config.toml
norm = "rmsnorm"
norm_eps = 1e-06
rope_fraction = 0.75
init_std_up = 0.0228
lr = 0.00103
MLP neurons of a small language model. Each row is named by its layer, matrix (gate and up: input weights; down: output weights) and neuron, and shows model dimensions 112-367. Each number is 500 + 25 x the weight over its row's rms, rounded and kept within 0 to 999. Numbers have three digits each. A neuron's up and down rows have the sign that makes its largest values positive.
After each neuron's rows, "fires before" lists the tokens most often just after its 100 highest values on Wikipedia text that the model never trained on. A number after a token or word is its count.

L2.gate646:518486515451529516508515535494453473471480526484469475509493501464490507514508525524501514508499472536466457537521520486499539518539475489492517478515461495475491494558504508487472494520538499493521487484502463474511499553521477494492491537488530502483495470516456467519521507509523513504477467492538499496526528492472500487502444517557499483487519484497535508493527487496474528485529525431534472502549505504500537511533511490440490468505494505513525525483497481485537482517474471479521474498514464521485544484491486526516487525550471490515477509509492544505527493460506522503494456556526493482476475502495498470555487523494507540541508468533503543490539479512530483516510491494481503516508521556537535470497487498494494523508474514494498495524524499526508508505519474
L2.up646:489493456531502487455571482501495498513486519499502502476542517441501492518520474479512569486496539502517530519503528505490490535532490486522500445534529504488469508501519513482540486495524484524508513514539520513510547516515505480515493517493517518502444507537505492523477471490492504502463512536512506520492485528529541501466482523519455494538450531528450456502479497486465514499489509462472519488506532463531522455472486501457508492483495469506489504542513510450522528466470486496547496512469514492513496477514473507455531476481512513502473516479493480484519481492509486513566479502479461548481500518540459509526493537519461483472534452494458482503444466524544450487475476504536478514531474455526525492481492483503504456471520457483481514522489517483459510460498526
L2.down646:497473519497490458458523484492497511490500436483462503485530497503480505487523502532501460481515492500519527434550479504490497528481430501513499515489475494498497497506518477491471509450499520504556510479521521489480535526483487504491480488495535475492463479511516496528486489499513481490472475514505520470487486488487503534501443508496465560477517509525525486499523475523494495488503477464522499487516533473536539520488486477500523513509542529527507517523479476489453497467510517529479497501477502518521522478518530480506510536498527456499545528508481471521479495477476457519550501539502564518522495548487429493551501545484555462492528498494473497499467471502504436479524522543498487527556488482536499499514525472496510481512491529461481502519497507522518460488483460
fires before: "\n" 72

L2.gate174:514464537535485547490496521555522518518493539511452511474494545504522506482506479514542481470488490491520448476478498505544459502503513511501467502498460514514465471552485493501464520510528503438491500482486487477486434476520495519493496482492533446517501476491493498522504515475524499498512558502479491481519488537503512478468513502503459526508474526467481530502504470486507556512454514498482523460481500486497473472522509500490511464510485497517523546485510546508543517497504474547513498496499477476514462508503493513508534502509516503468476497539523512549482482487521483537485517460484534479543517496494514546511544506497496470537543539509530522487488463529497489485484448501530497506486447527535491517483515507548511508465476477498486541520497484501439473517510508
L2.up174:500505448491479472521493479520501501515479522526487500541509468460504462548536514519506551500505496484500471504466495503507462474505509549494492500445440522481527541498511488465530520474486486508509506496511457511509476494493522499490501479539541469507469460475482479451465529505500513420509509487501498504500512482482540488504488489455469483525480512522492489501506484479510472532513528474522507485478526491477477490505495489501462533513503480500540476499497542510504530496523508488532467492498527512494491496513474511481528515544487478513509536517511493536538457452438540537522514501546521478540521452500493482515457500484512471537533489527460537451498515454531553495488500472490504530499531530487530499495547515501486484518503473505507496522472546521507484504461500
L2.down174:548493455480480514481501508517472520491489521492484502493487485467535446540519507518499517511500543500513512486509478449554497511500460485482493541450501462466559493526509525480513500514499479509515511481510482509489469496472508507500454492513563514491495517492498468463499499478489487469517485514479487454505513528502491464504484460495472490491536490503489476502519486525485459499485480516505474520524500539479536468532560463481532540526508468481472504486505525499502450492454483479476496484497508528484514511478484494507469522493481496462484512513499457486505506474519523555498528518519493512492524485496489519500471509496452502545521536487481470551522500492512495458503463475479500501509440491498494484496560480494502497505492472502529536480471479504494464477472553
fires before: "\n" 87, "==" 4

L2.gate1017:475444537436505509500509476460486500459513503500485505498515491458516515483469512491493531501509523464500488469408541449496477459474524544511547473483496538531484534543495502510481463529512514511465483496473497497526521557538540484459535459531491508536554481527490498476504520489502487487490485478487505518490507538505493528452515476509469521503508519473509459525433496533488520464453504544538515466557518527472484462522516487515465522512558508486500480532509516521479508530479508538476447479494504481496501465556492479483488499438498520509499463514513507459496480523491526505501470491494462467498468494482482513503494504524522514504501500498485495548502515514510515536530513480505510501501478516478467472519503507511506494484542495540481530500498503488505468501493467
L2.up1017:505489513475517433503519451489547521515479550464540495456473523466516493497439504473512539458492530533483487493503510490544504477532500492541504502515474496516512483563510526473478519510485489517471508500474522501512451467505527502502505493514432493500492526502486501559494499483566534505526477464479467526520477490534475506446551523461519471501476518519465547487516536530497521508524483488489517492511525510453461507513450508483497515494491502535516520487478519493493539481503510522518481493470456517495478490487429554483510510493474467497511533499510490522512538540511518475526520482504486493529551483487518486522491475542464507503491528533529501490453490508481518498494486432516549518477486471451510443505531515456507502524479499490475465482504548539520496463492534
L2.down1017:497465458520480557472499491474559507483483472520482458511537561515455511534535504498499497490489469533502488539519472529512471490505510468475520474474600518465535510499527513454477469495493489518508499504498501494472516513490481513488514518497528496486467484523498550503502470507480511489527504519532492504476500498462445462537485520544519503461497462541480494529517465491527495517464501500505479515497456526448488537506505502503542521505498505450465499494516548501521443537471480501477537548533496417506484480469473511558544479507465523471491538459503533509488552509500515551504542518558495504530573510481518475465522482471526518521549464440482514507498487464475527514491484484490500508514491475455513502505479487500486508498456534492492502534491473501510533519527559
fires before: "==" 27, " ==" 20, "===" 4

L2.gate789:514475513537513507471525514477513510481527549483507516484483448488454534509555485487499450526498498460426505490531537538516496553493477510524507497507507492537503513489500461467465467541510485440534477457476487514482491478502449510455495535508485496532526496521496500485512518501515541454505540508510485508542497527517514463522518550466511494504526495474494526528473534495508518527501511486510484482541509516572488459489512490504461541546466537519489501465487487508561512516504524557544489466540514524520451535510463501489475511501486501485502489510516519502491515480460525502486487491511493482510515503488490548522541506535518465497502526534532497524499509470541497484545543554550531502460524489506498489531511491529481524539468501513525535504468545505507465483471496
L2.up789:504489509517477472511550495518534499520539515506519513532476498513530456497481527475475472490498463517541518536484485493521491501536498508491527499488508510499523472555496466487493450507501524492431482524509490508529490477517508534507492483517499493503475489526528530514477452538525524505480442517490475494468498511496486460437512485517460496495513515527501454499482496478516512468479535502514527525500506483529567481447476465489489528539496497527485497459512497498440518449466469454492482480479550507545495485501548514480493506492516538527489497483498484513512481479513494519495499515515498507508478439494505475501453507531500479501495457507448478480466498530464489468493437485495481509504487493521486534500460531486548520456536523494474508523518490569532450524576525
L2.down789:515461512491552465518517502530521523498503517504523523464507502462446507507522471494508498523513483488477496496496511484478497534533502536514513507496499503526503469536498485537487546578503484499506521483517490530508505485475443489496514482501502525511479522496484533502505501475513541521461485494490512501453525504486541535505515545510481462517533509494513493515458490494476463496476430525514511501490529542486534503512550503503443500538489463519516480532491478494510498505470540485468475513444493479504498498492465493504465477522503514522493520518523501509535549506489471558520495556483544498476514492481481515461503518515480522507516467544474473453461508547493547514503547499496525467465496469505504533515498543495508480488515512480535473454470499513530511449512487
fires before: "\n" 39, "==" 22, "===" 6

L2.gate1396:519541510508462486490512504544490485484513485492531488530496539499512526487477471498499529522495490515546521516526506474517509539497470515491454532477514496438443438513506468454529478513486463469458554502497487513493485538494516482475540496540491514474536482532484514513517515494511543553520456560508503468511532474528531498480480476512510485464474505531510501506487531495500470468502521542463494494479482518536526525462487492500506498495510497488516551472504534514494511479491560477503476504523486516529470506539485492501496512514510509531499507516531483463536541501487520479519503469521514444462503502470500488499526554548518504503493460523497511482505537514522509508482513463512517473495512487552492527499509473510463494526514513480486493503466467498451517482468494
L2.up1396:484503523477514529477517497480493521519495511447505486538503537497526480479495503486514528524508492516530494526504492520502519485499511534503484502452523522497502446523538498470511520503532485484511492478491505533468522532509501504489534536483518476484483555511554495512542495525494536493510505512523500454481547478496482554505540484528493458475443495468479475554544541443515523522495512553492486497466498544496466539445468497533487489546444532509509494491511520552505537479478498495495461509541480528555494474525448505474462506509526510497490530480537504473487476504515483500516488499497503504512500508503530512489511509504502481496505478515503528481495520523485485493469468475499504466469512506589505490526509495503490480537509539516530492481506533515501520493491512
L2.down1396:525512537498539532497469476525534486481506507434514525496504518486565464483499489511503530507517479526485501528507497523499528495481511512499500464498516515494511511520523530537481500505516528487501465488517485514448539514536502483498516516512526494511504491507555503510498485519499504473525509507514503516527505508509485496513553474523502474476475555527514502510519547488520456507517563505505503498486526488487444504505456462509526481524455513537493464490518513484487477498524496442479495528516508501494501511494480493503487554513508494496472489498520524508469501526522462477517473507519508486531489501520458452472503487470503480528493473512497537490492510482456482506470501506519516475536543511525527506492513531511504515498474506496521491491488513538479485467472479
fires before: "\n" 58, "-" 8, "'s" 4

L2.gate1517:529480511520482481563490498486514511472511572491466481485494486528504500496487527517475543478505506530470464519497500493485444508501465502490477521533488464458524507484515501513486471494521474512513488521498542523520521497505476522522513505476490483443497472455488496532496523514532572459469482483499499512480500484469526477498575506534504496492532507532514482507450488497531503487527500499412475475521507497508545495465495538485514490472489472480489477499511468479487468524548470503493473482473485500484511454487533510522511492548539526507509495463511472532517484484492520520533491495464495489532500499485524474452491466494536516503507543466482500502535494496460534492511486503490503523533533442505514480530470570509517487513514493497431467514489503472522486567490470
L2.up1517:492532539507474502484518528507469442514455510528506533534515500494488483520506477537533501490494504520526511462440474513479502475497507527525474538510486527481482515463516489452490555500497550504450484482489530507515497448467502484459510516537509493520461491519525508494523530498511495487534501510515486549529503465446495493531552538507526447515502566509528503503504548497520443467502525511448490480501497474509476508477505470505475507537507476518542523462499503489463455514495469502504503489476516513532471528443530425547499521494500495506464493485479493450524500540472529562501471447514514469518516506455515517483462490488475532536507522488507494488523506458519492527494437493489484513499501491502508520463475521514477509523471473540528531490491508468539512484499485
L2.down1517:513511500513469495489500504518529457503483487488515487480526504520489475490496505544482506467513507526484452512527507530510504471520475502462477513514528497500524440524509531481517519507543524506485503509500517506519521491518508494514539486470466494447502498478526521524517499500539492503551527562463485501481492468500478466457563535453524482477511515525494500509519519507467468506469512503455476519506506488477508504473519544487482541490506503482491504514495504518501508472502496480506516467538501482498527497541532459508537506521489519571499528496535559475486504483471559510489447503496480510507497518489484490514461506504534495518500465489492484429499514489488562510498502494497494519524529493491482496455498538504492475500455490432478513459535524464496533532516487
fires before: " |" 43, "°" 11, "," 9, "\n" 7

L2.gate1193:494520551490492509529514541488472518498524512529474485502538496492522472515465465455530519501539519453495490530493512499519486486483410474473514503474524499492517497488486456496528484473484504527537497462511496511442523514519499509477510503523453505495486556534499467451486494526494472532480499478549505541516473489480476469478475535484476471496480473503531455487492551490543554503484471506552524574525513518521518538558487499500510500542500526526468507521489509545551543479499495479546464506491486480467453529514462477526502520478530488486474489516504505496515507463515499522524491468514508527509472523469507518517535481516494470557533481461494449518514499505482513466485479482490557521538482504504530496519520506485512479491473490501508545511497532526517515499526437
L2.up1193:506466479503489459547502505519460533509537505537489498512510511526487515506489454473542490515495497504498529527511509474526500521468447496496529469491456496520537491502499456535520556471517496506510499496432474501490512542487500474507533515498495479490460491487491497502468508486485504502433491519503499495498464484492507474449487564518490480493526495501495514492462511502501491501471500520517498525469508506538496500500519526443497505518526500538480495540516512509460486484487513478521469496492497487480468466495465528528509522484552473500482509467446505498521464503464525507546497474494495535521558530479528531501507559508517535526477520471474549436492528486513511502437493494488531478532476499520476496515504506489509484524497527462522492475519473487465534509536490
L2.down1193:501495536509488467478506492511492527508522498502516484524476524512460510510471503482506503465506478491529514527475466525493505486483494511531487477512487513484478514524502535510470534497522531490508485507445525498507478534463518506531533508537489512528506503497459533498500526513469471521509518496508484545525527489508513475467484560506528480516512505490463539499481501490479501474506491501498515487537465499517457470557520474504490479477531500541514520524518523475455475511512477506544482429537496488513522526530476501489519524528524482512511487518468469530514568506498487473516504477539523494494513487472499509480529517511515498515505519459508449463519544479450515485506510478524499505528542510531481455497443468521479467488525518532484519464511557504517495461519481
fires before: " |" 42, " to" 10, ":" 7

L2.gate739:515510504504488490447547510504481476505504497492491547501494538506505469470527478514503491538496507484509486486558487466525508533474490533479471515482452509528497501514500486538520541522477478471477500499528463475493469479487457495483492511472481536460459532488493473510498512483479477501507561518483497569502482495482460522499481517509460495530531506486542463450506542473537473493537498544513506511526507514473504495490444489543481491506514485532492493518480503492529496476501486468453511535464517494523521496488486506530508494494525480504469547490524485495538471457509504507490511506510540503502525489546491522509474485572470483444540489474494484501499482486478507502488449484477516495457509485467503527479486484538518530543494499498512525491460505483524513520514476
L2.up739:513484503515503526510487454462488484501497499473526501475505497485505489516456534482499517519536522456537522512534519513507465559509478456520441501494534485525513474530466494517520515494485486499475499477454482480528522518500500509465454496491480505519533520516462509531526519533476500482546525526456504529489531499486443495483481483482494475507498474496542472475480464499541475471508487510462480496499522449478478516500476475473494498462508502480461481526514499502538485507492512501475483556513480535494542480468492534523530525491468458495476532544486493501523514460542534548489484537501478515507498530541463441483490522533523480454486504465479536455506487492463517492480462509510512494489524519475538502500453491497452518463482474495486483509495485452513470504507525
L2.down739:568549549500483525548492445483496485509493473483495481538466544562526523499483498510507499493554500475524497514498524478541486488500529467474536474510538531517503514535537507489537523492521490493547494500522529527483499509489442519456497532452467511540504494484504504500450471516456487516492517523469515453483506472517484493478526444508476518504541505508495519512480472472479514480518482498492481503501457461469515479510501477504523531511464472500465545540517494538524483520523496471463538494494519563475546476506481483522503488526515503452516474473476499562540515472502493466486524486518513497523521461504494502488445518484507510489514475500505451541528507515510517551481525546513520501536525465479527470521501530488483541501472490491519493523513492481477516520498507
fires before: " by" 19, ":" 9, " to" 8, " for" 7, " in" 7, " |" 6

L2.gate604:536482502482498548488494526485435484497511488462491490515525485463503482527518540450481523488485569481490489532530478465515504509514504534480509533504511545523505520540495494574470498490485519512511506483442439526427486505531467507522508495557503571479479471485486491496461461466476477504505497505467484510496457502482494490532497487474513530517503479501487483521488460506496490525491490491509540520483507524521522476493575468505508475462484512508512505488438476536493499517511526497469507512496487491505507475477500504465503470450525458487492514480512525519473518469519475540462475469541494494493495525468528554500516460512509498510512493508492548501511543485507521510488492520506494514514457458536509452507494520464501524510501512486538484475491474514519494481540487
L2.up604:498524510515506505458529499450485473556514509509472553489524509518526513543521501521559447452533480469503527520479543472515490522493513475508506560462521480508484469499467476500461498495503495535528527500491478495441489444494485510501512495560489524497503458490457516470504494476502489526510526527500460496463505529532520494548494468499499541513483489494498546534469473490494482490514504519505503538471529492500518478501497461505488498458489524491476495499486487481479509486479506482479493504475445506551516511490494486513464548504494477501512506528516497511499486490517450523489556496536487509479516478502491526533507454505534502483534481502480515532529527498493489532539484510502475492471498513477534476514553503494502518477495522468509507460547540524539513538478510
L2.down604:442518536468508477475498477479475492568522480472491528503496510529518503525459462530498502500466506454505499571505522494483512481503467500507482536520516523472493454509523482506483474465528485518534464498509485486491500470549486498514469467487498517468511450498513500458510478525548511532528496528484495503504500511523551489485577491519493527488474497510508521516532487499477500468465513512503523532484516511520497527507502530466537502492502491498458476498528512523526476485460519492469478492449502526540525482522488508537498511522521495474525487486524494447485548528510488521511486472473515487475515462521501485503471510507513549528502481494517527554461494511489526516532453501498481479468511504472491492499494477495517498464509507498518454509528521513486510526499497
fires before: "\n" 82

L2.gate1508:482494474516483458482535501528502526518538464500460481499507502478501497488499532476483488516476565440515488499484469485508560528550511478479499505517539483512522471501509506517472435511500501494478543496513501452455491460442461518469522517496554507505477506480474514522492529467492527496501491501498487493489496482504541480493484485522490512497490521552497528506473529498507505517530504454503527503510502523518491542490484518453501493496485478483503497515500526493505550518520467533489514521505475543508498489517499497499520479504497498461506534503518490490495480469482506507495563451472508507462520490491520479531509503486482517513469519502520493484479481519522467460460436498512508488529500529493458462502486503488513496536531460468497516531492487552506475513502494
L2.up1508:498494517515479477475562462514486527486532466515490479481467510512483489547476540510501510545529536483501485416463504547516515502472508518449506511501528542493521469503471497487499510454511525528464541482499535522466469512501502515495503527514518466497517522503482527518467476441451538456517515527542538488512522492484472461488472480494511521538512518510543498526460503531527487510490501513485514508532501474480481474498489506518494496503484498519506486485501504521509490467530473470446506512503476521530498459492506506508513512560440490482483444504513476485536491530526486491519521498510457517478464471503519506511475504537512474494472518517549517516530520470533529476451480511495500481516507486516569468474472517538480455536506483505495509421526472506459508485471492
L2.down1508:484500510492519501495495482524492493492565507496487491453519554486539479528486488474498529526508532525533458470500483528505517528502511526482494499447529506478495498473465480466501478445481481522462555512515457504478495441481519507491520562505532478511498531469481484509511531495466515461489524461532507512489483511502507489506503511490528546537534543528495473518481510510534500489490475487513476493510515484499458505535496475529505467495495482523533496511510520507495496478463507482503504519507504517531473458542504508510509450567495527497465456486472509515532509531526533510519494506491479479482495505507484497486486469521538479452505480463528513499517499470535517498480484494495491488476534490526502509508473461462476468521543492471488508468474507530509513534497489
fires before: " as" 48, " to" 10, " for" 4

L2.gate1525:513463507532474458507487473519455534491495513505535507492532515501501504504476477521486469531442528487470512509496478500481523530500543465510536493524511517520531500556464471493450518502493530503520512543480537477543491456537507534464520444468501513465517485511475507514481486503521519513518462509444494519554478478495503469531479522502496496476535510487465493511536520515503520505500516535470493501517520501491484494455520497467455500542514516526487528515478492523508496471474543479504509542494524546511493527492513542554473476481453499478476515509471533500502511490459545535495530466536474522511518523483502533505491525489491437532517501476501501521509524484501530500520487502500506464536504522492456476487516516499481461481483502485473520497468452504518533474490502
L2.up1525:503477443517493487460473444506529503485475500513537481559542498491498527487538476507518528509495505475472518500488497543488445531488501507483518506481487501474519462555527512526504555506458518503498508517531524523514486506552507493489534509468473500502531497509512497515530509484534482516502502542535501471499447498470533539495520480516522526467534509513529547514529504515455480508499503510498518545500490530461480517480517490528498524523521489504463538491539521528528484498441474535482520488492477521503496503501506514490524518465457518496507500523520520546516471524537544526497505497551477502472481476479496535469497541485494526542507493462537507519487539484479508462497456490486532496511508469504471485526483471499489510451502493485481495504497448487514507470496504
L2.down1525:513491523502571524499493497508550527514495478490493480483515473492522481491476521480475505502489509459504459485533501425510460492518441486484527500518505527463555428534483528486498513521498504511484512508485530491486515434511488496477496534535536483488473553478496538545441478496479524545503486534526511497494496507493509583500484480483497524517521480503529527491522538489534439491515510503522497545464518510462488494496515523494512525477492445511514508501524529483513521495490486532501491433512519525521491501455496485478516526473476520479515500511509509482540482455529484509520530487505536497502475498474532552469526513493488525495478498485504506501493461513512515468472474533495542537531520501462526481501497474489482482534490500527507519483517510505469484483490553
fires before: "\n" 47, " /" 12, "N" 11, "E" 9, " January" 5

L2.gate105:506540540494510509460492483477558521496496530469493529501475493503491542511504505509464504487509476515486459507482481498503483515493509488451496508501531491484426517489524494516506461483428530498492459491514493499517485524491463466521560469440471506510542484490537466512493563534509513462447480459498531508535481498495529507490533494523483495463488480504473481486467522542482450544537490550509493487478512524498507547496489459504515535499523514479526518518529510508488498521519511473492527486492477486519486468494501518533471516513489494526471475508519491489492517473524493524526510532541547505450502508485478524518512475482537495503508474523510517487554531522506503493495499441479548540514532498491497494510516471482467547528488486499483520476444500537504524506429426
L2.up105:519495502533541502476455549475471462483505528534502483530529462486496475574510523476494496472491473457457508511505507531534476505487530500534493523498488446511529536519504466479525486522496477541499540470455516528469496514513489485479500502453494492484483508484489505524494502519504458478527533574477504472445511527485495512491455423486510455526452496515510507564515506541525563524485522498489432518537510441479496503519542495506516497545484499472459504500503486536495539473495508519511535482489499525500504485517501469478448475475461491509532508529489462497515504481534475538493487547521458461483492497504486477534495540532495524512522512502490486519558498531507471500501468505513516512507499507508485461484515466529494496479453516495484542513486482502507514499503464
L2.down105:483510508499505519475493459504530486500509488496471482506478462543509536523483560482504502492507500511466503516512491490473489495464476462487540492467470544510538501468487463506494466518478478505532469471467501486491487480530520529475500512456502537488556511470546528520508511533535511488523527537480532465511454496487506495519525520545481494504482545501487495512508510482547500529505472475514493549517507530522529522541516511535500454506475456530487461526484450502495501540484510514522489469507540524529459502481490478508543525473485468490484490518509521497542507508525543528491525558499523473510484512493523494502527469455521521499500521498474504543504507496515504497511492476516511514498493515530515475525498495485488523509531508504522504501461487488516473496489531
fires before: "\n" 45, " 0" 14, " 1" 10, " " 5, " —" 4

L2.gate776:530478554510472483522474513472495524488526504517514498523506483506484484496508511520495525495498469488502482522541472512459479491522519486486450515514519511495498467503506515455516463498488539481495459526516504522511518515508497504495549524445490508528518494536505510518460529477490493485529532487473483481459476499518518479449521540545524504519498515528528542514477479501505548511505511527528519475526428487491541513456507497494502507479538521502485525492467505503512490469523505493512534527502504501515494525484488442555525508506540447463491483459513529500503537548471482484530480469486464505446530543485508495462477472530501479530485553463475460521541500519477488462446513497545508498493489484499508532478488508461507513493534472493489485536534500493496525519468505
L2.up776:509502583554471474513482520517496484514501517501473481506475506431435467514505524521468510506498560518515505521483480498461455518496561507503536536497548498517451507498491538490515454536552487504526465543507449482497538525507487494485519491521491533529551536470509482532478493492490514497480503488488508492552500450487503528532476516522525480459547521557498492506531511543494486509480505534494506479518456545489489546536509528511483497511538469510486530527512509496482542466511509467528548505498449499476522537501493460479541493506506534505550452492492503506464534542494496475548507481473536486524492494532457530528470462495472476470501518469514483508513527498505463513502505503469494524467530520498481515516503497514472525500506441507494499479523490541515500532502485
L2.down776:502505495539464503515448507494495451498531487519471476524508554461484478543468520478442499541515462499502493546518449532532467518497550510489511484518493502469469486492445519521518473468530483512456460496508485509490501511495544468535521533540473497522486516471556519492506506502488501487470510490502472513492507478494514489494496463455523457469510485518450474513500480527488499437497460513478508488483534536502498527490485538524488494533536477522478471510525545510461512498509499478538477522519438486546514490508521493507522493538479477509505492511545492504468487473497448469483501500466509488535529496508501517448482533479492474512465525489463471481484497545515479522515499490527516510486546537512498457538487496479500482476536493498452498516528523477497446493523473
fires before: " |" 36, ":" 19, " /" 11, "N" 9

L2.gate282:461528483520477537492489483507464463489518513502486540476515499491533550491468521474510540462491482486474512467459463499529518513462498542468501511545484512490512519497518461540494457494487481519497526571499478503481439554504536577476528556543499504502540526514485491475513520483497528525480531501538494495491467446507497476476475487509487456516492547489505511490502496459504532472504522482519506488518487460487489462498521488502518471481542489459493519508534488468509464456481474531507435484497519553544481495523442539518506540482510513535444451506456496489512514481482520503525517458513516525493506507478489544522498492523526511505499506542479452524514505537501582524449526530497514498494519523479515439493493493494501483460503484550502446549530518513482486534504500
L2.up282:528494475537503477494466507489460452477508537536475470494474494462502514483518507416498526488467485512487483493467468453496500493462510492491525508563502511505532544485487462492533487495512477519499493540495504492512458525513556532488516448541479519490503526539503521498492495487455536503515496467490488513512500475537516488476484498522524489472480506478508505484486492498471493511491527494548511499563495536492497446520504458549507506458485454487458527483460496481514519538552467518475463496527522500538444550481506531542501542491517487473462525503481548520478502489460518505527526523512499562480504515531495500530493480504509498445543496536492504510463465504502539480499495526450519525485501519521518499512472500529507510526531493515489486493493524555531528472471514
L2.down282:471498503516525522516526463482503473496524459523502521469473441473455527504472488468467499526528511536504486465519509470466434530505494537504507511527485481552547550515462455510534469442475523472483525501510494457492534490490491510489483477523488523480501507528527485489464500506464484509482494482521526525523527498472530507497465515512502473447547493499438547500539488468466511514538522489491536530454466504496487534506538485466466474508527455494466477491465536453513498470507510490458509548529521482512506487534485463491475491466527475499537500499516585533486486498463484515498532498521490526502481494485502506552505477474509478481462518497501525543538484496537495478481471475480519494529467530473495512517532450463547517494468547521544506499522471469506489497497491
fires before: "==" 30, " ==" 10, " " 5, " ===" 4, "===" 4

L2.gate461:477454473511485517480513482530495487486499538515555508468517519498475484486534533496500493505518515518495517477501503536539486492534532532493491500463482491488502474489501508485475491510506494525536494496435514503465489482454462516528502479480460475487496495489531463474460472472497468530483514502506500516475476482475502483479563520475526518506481531528529480492551536504511488477521491482459534499490480523537514497497503532501512468522551488513496508478538457507528491516509491522499531454492463540502474517525524473500492487522493493505487475520469480449537465522465535534533496465527470480455516495434491519515471524498474535490509483462516476511491513489483470486493457508532502518484493470503454538538480471485482468454475527538455477510520468467517542504529481
L2.up461:501484484551464465504522499483489500517517503520469496490510526521496554496507516526507486476522515509459512504506523479476488488518499488515489494498482500507484457491518493493499481488504527504516483485494480530501502526506485531521515502541460493455494493485505511507509500513495537487476491476505486522490496481522503520477498473507488477489520522536535535484505510518494516478517494512445508469541525517512514491469524518501495506520530460497445464507486529464518432492534427512494484531424501512494519531498554469497476503504515479530499520499481491500522495458524522439537492504497531506523481482477501508472462493513534515509528556447477483498467499505476503541504502462478525520491499501538497525480499490503518477512506472495465483516509478495505473479505491
L2.down461:510511511521477451504481455488538474517464537492525562444503512492493509542540466528511482433471529510511473533553505524543535532462487519539463521477455526483520469517467511493508498507479512497474481489497552509503491515501491538496516531482503495454506520536542534509499517492486528490496469497474446511478531499505471488495584502499514470530492498532508524481516514541483487490480503521485496503498496524504477519513516464533524521508543483503536486507540507520488464456521515496517505500480536494455498486508468445486505500493514485518553485504522554497481480482498502517498510478467502510472500512513442481480494484480496517484470504520470521488509483472442524490509495503502529514514476469474476482515507494497492492461446505463447506522511489444521473496498494
fires before: " |" 63, "," 6, "\n" 4

L2.gate1214:499508497492549500508445512487533502500489465515513503491512448495495471506506511503519497523524503470505513536496445509457516469469545500516516452482539509498554553526463521472527528484537507529502520538499450460457504492478470512535466485512479519521489499512520535529525515530513476440490498505509470500460505459450522544474546451552504467530485487498495491503466490495515527472483534514568470525524505512529461499512514519520463506480535456506507505523509498493515481495538514532490519517487509537536494475532502518522527475539520503527504485480518466519511490498507524549511524481512548486514469501488460499472525486498519520511499491466512530494507506501531500543486532507477429466462485524510515517532453523550504509505488485477486505513469497528480523504483510
L2.up1214:498495542498531535522525509475473473516481517516508509473448466471522526518486496499461554462496477470482462536505505505485538474460516447494507473490503492497491477514522518483478495473530475500445504515533501478481490513481494511521531439487521527540527531527498484456523488531532501457462530542496505524513495522484507502497495492499503508538450506486498480494520503495528518510485488500508482469470489470507543512521506520497521484478493439562522511541514495509479514485448478505476486524509502482504478476514468512522534510469503515500511466494470462520532542499484492539477521470500482475486478460505529547510487503518503493519485550476507514504460480529478478497484479538488496543501504511541484482525506511505491486480484488514505544536478501502495514506525505
L2.down1214:439488520494510516500513485490480502495485502500497482540497504490496529534492531511507523534551499512491506544509507505475457465486514486541477485502475485504561480508513534497490524525519514546482528505518475524474466501521485533518495479486477487478521520496544525473535456498506470508510513482483508484544516495483441522503480472493481483458441479480478494482509496542450533539499473489510482557509529547558535555486525483535508507472501479487490502531498526485470457487514514510527501513489524510503529496512442494531479490548465513538545522478516434538494495501532536554531514510492502503465497514492448498496528465452542497513470500485495508494538460499505487511539512514527474511451508499510489480480482492453481454491540495538509468526512468467477503556484479
fires before: " |" 38, ":" 10, "==" 6, " ==" 5, "\n" 4

L2.gate1190:481517509530440525489473509483479556523508509473490467480546505460482468489440469497494541509533479471496482503486543507515491491533508541566489515533501495482481528476503519513461474499483533468515512500484455514515460505502514482524515513504524499528520498496487511491475458490507501477525511498486476520490514518532471511463432511467490481489497445477497479480507473514536503554463539500485559476539494492491491502495491471475445496480479553517503545516463518472518507501456507504523497519452493486473472509534553516487523526488474448449484482491463521485502490506480529500523505501513516528457484494510499498503520473438522491503501561536474572464495512476504519509490483477516480500459508549535526534517517542504496504515530495542527501499514504454519497513487509
L2.up1190:440480487534476485486481492552500450540509493487543503519510497518502466482516500462444498515499463473453496496511533476532512527477557505475508525478533489495479472476491463530510525492497480549529505467495490503517521496501489498543509490474500481536466522513466547489470511531543493545498506554492441511506503473499497528535485497501504548522502509538484505519491478507485551458488478486514529491476524507492488486524471484496482488507499497490513510496513503475513551541501524491507491483473526520494494521490523501457503507469501525502516524481532538504497507519517511465513529505500498510479470520492507465508498520509486487471539520509532476517488483451510515531484479508503485513462481500443489471478509525537499488491450500515503482466492487497462514496506464
L2.down1190:486521516527493509453531508497514513536533502514497516552493507515532525518525465473450442561491494490512524533532535470512509488507487536517478525524512537468498498477462508455496486504545473533506493490508506469491506495502515537485465485445489451533504505528542533524491501499516485519498505446509510509536505418549538471496532446549493529480491504452523483473474521474524528531480481456514505485452501532509529527540489518530531482513507475512498498485480519523481503499500520502469522546498489477457532484472481508529486520511471533513509502468476523518514529478529514463479483468519472533544514494489493463455521506501554491486515544500503490493506476532508505488528455471493474476477529497521519516492529545516475489529485505516469499503490496554501580503495508
fires before: "\n" 50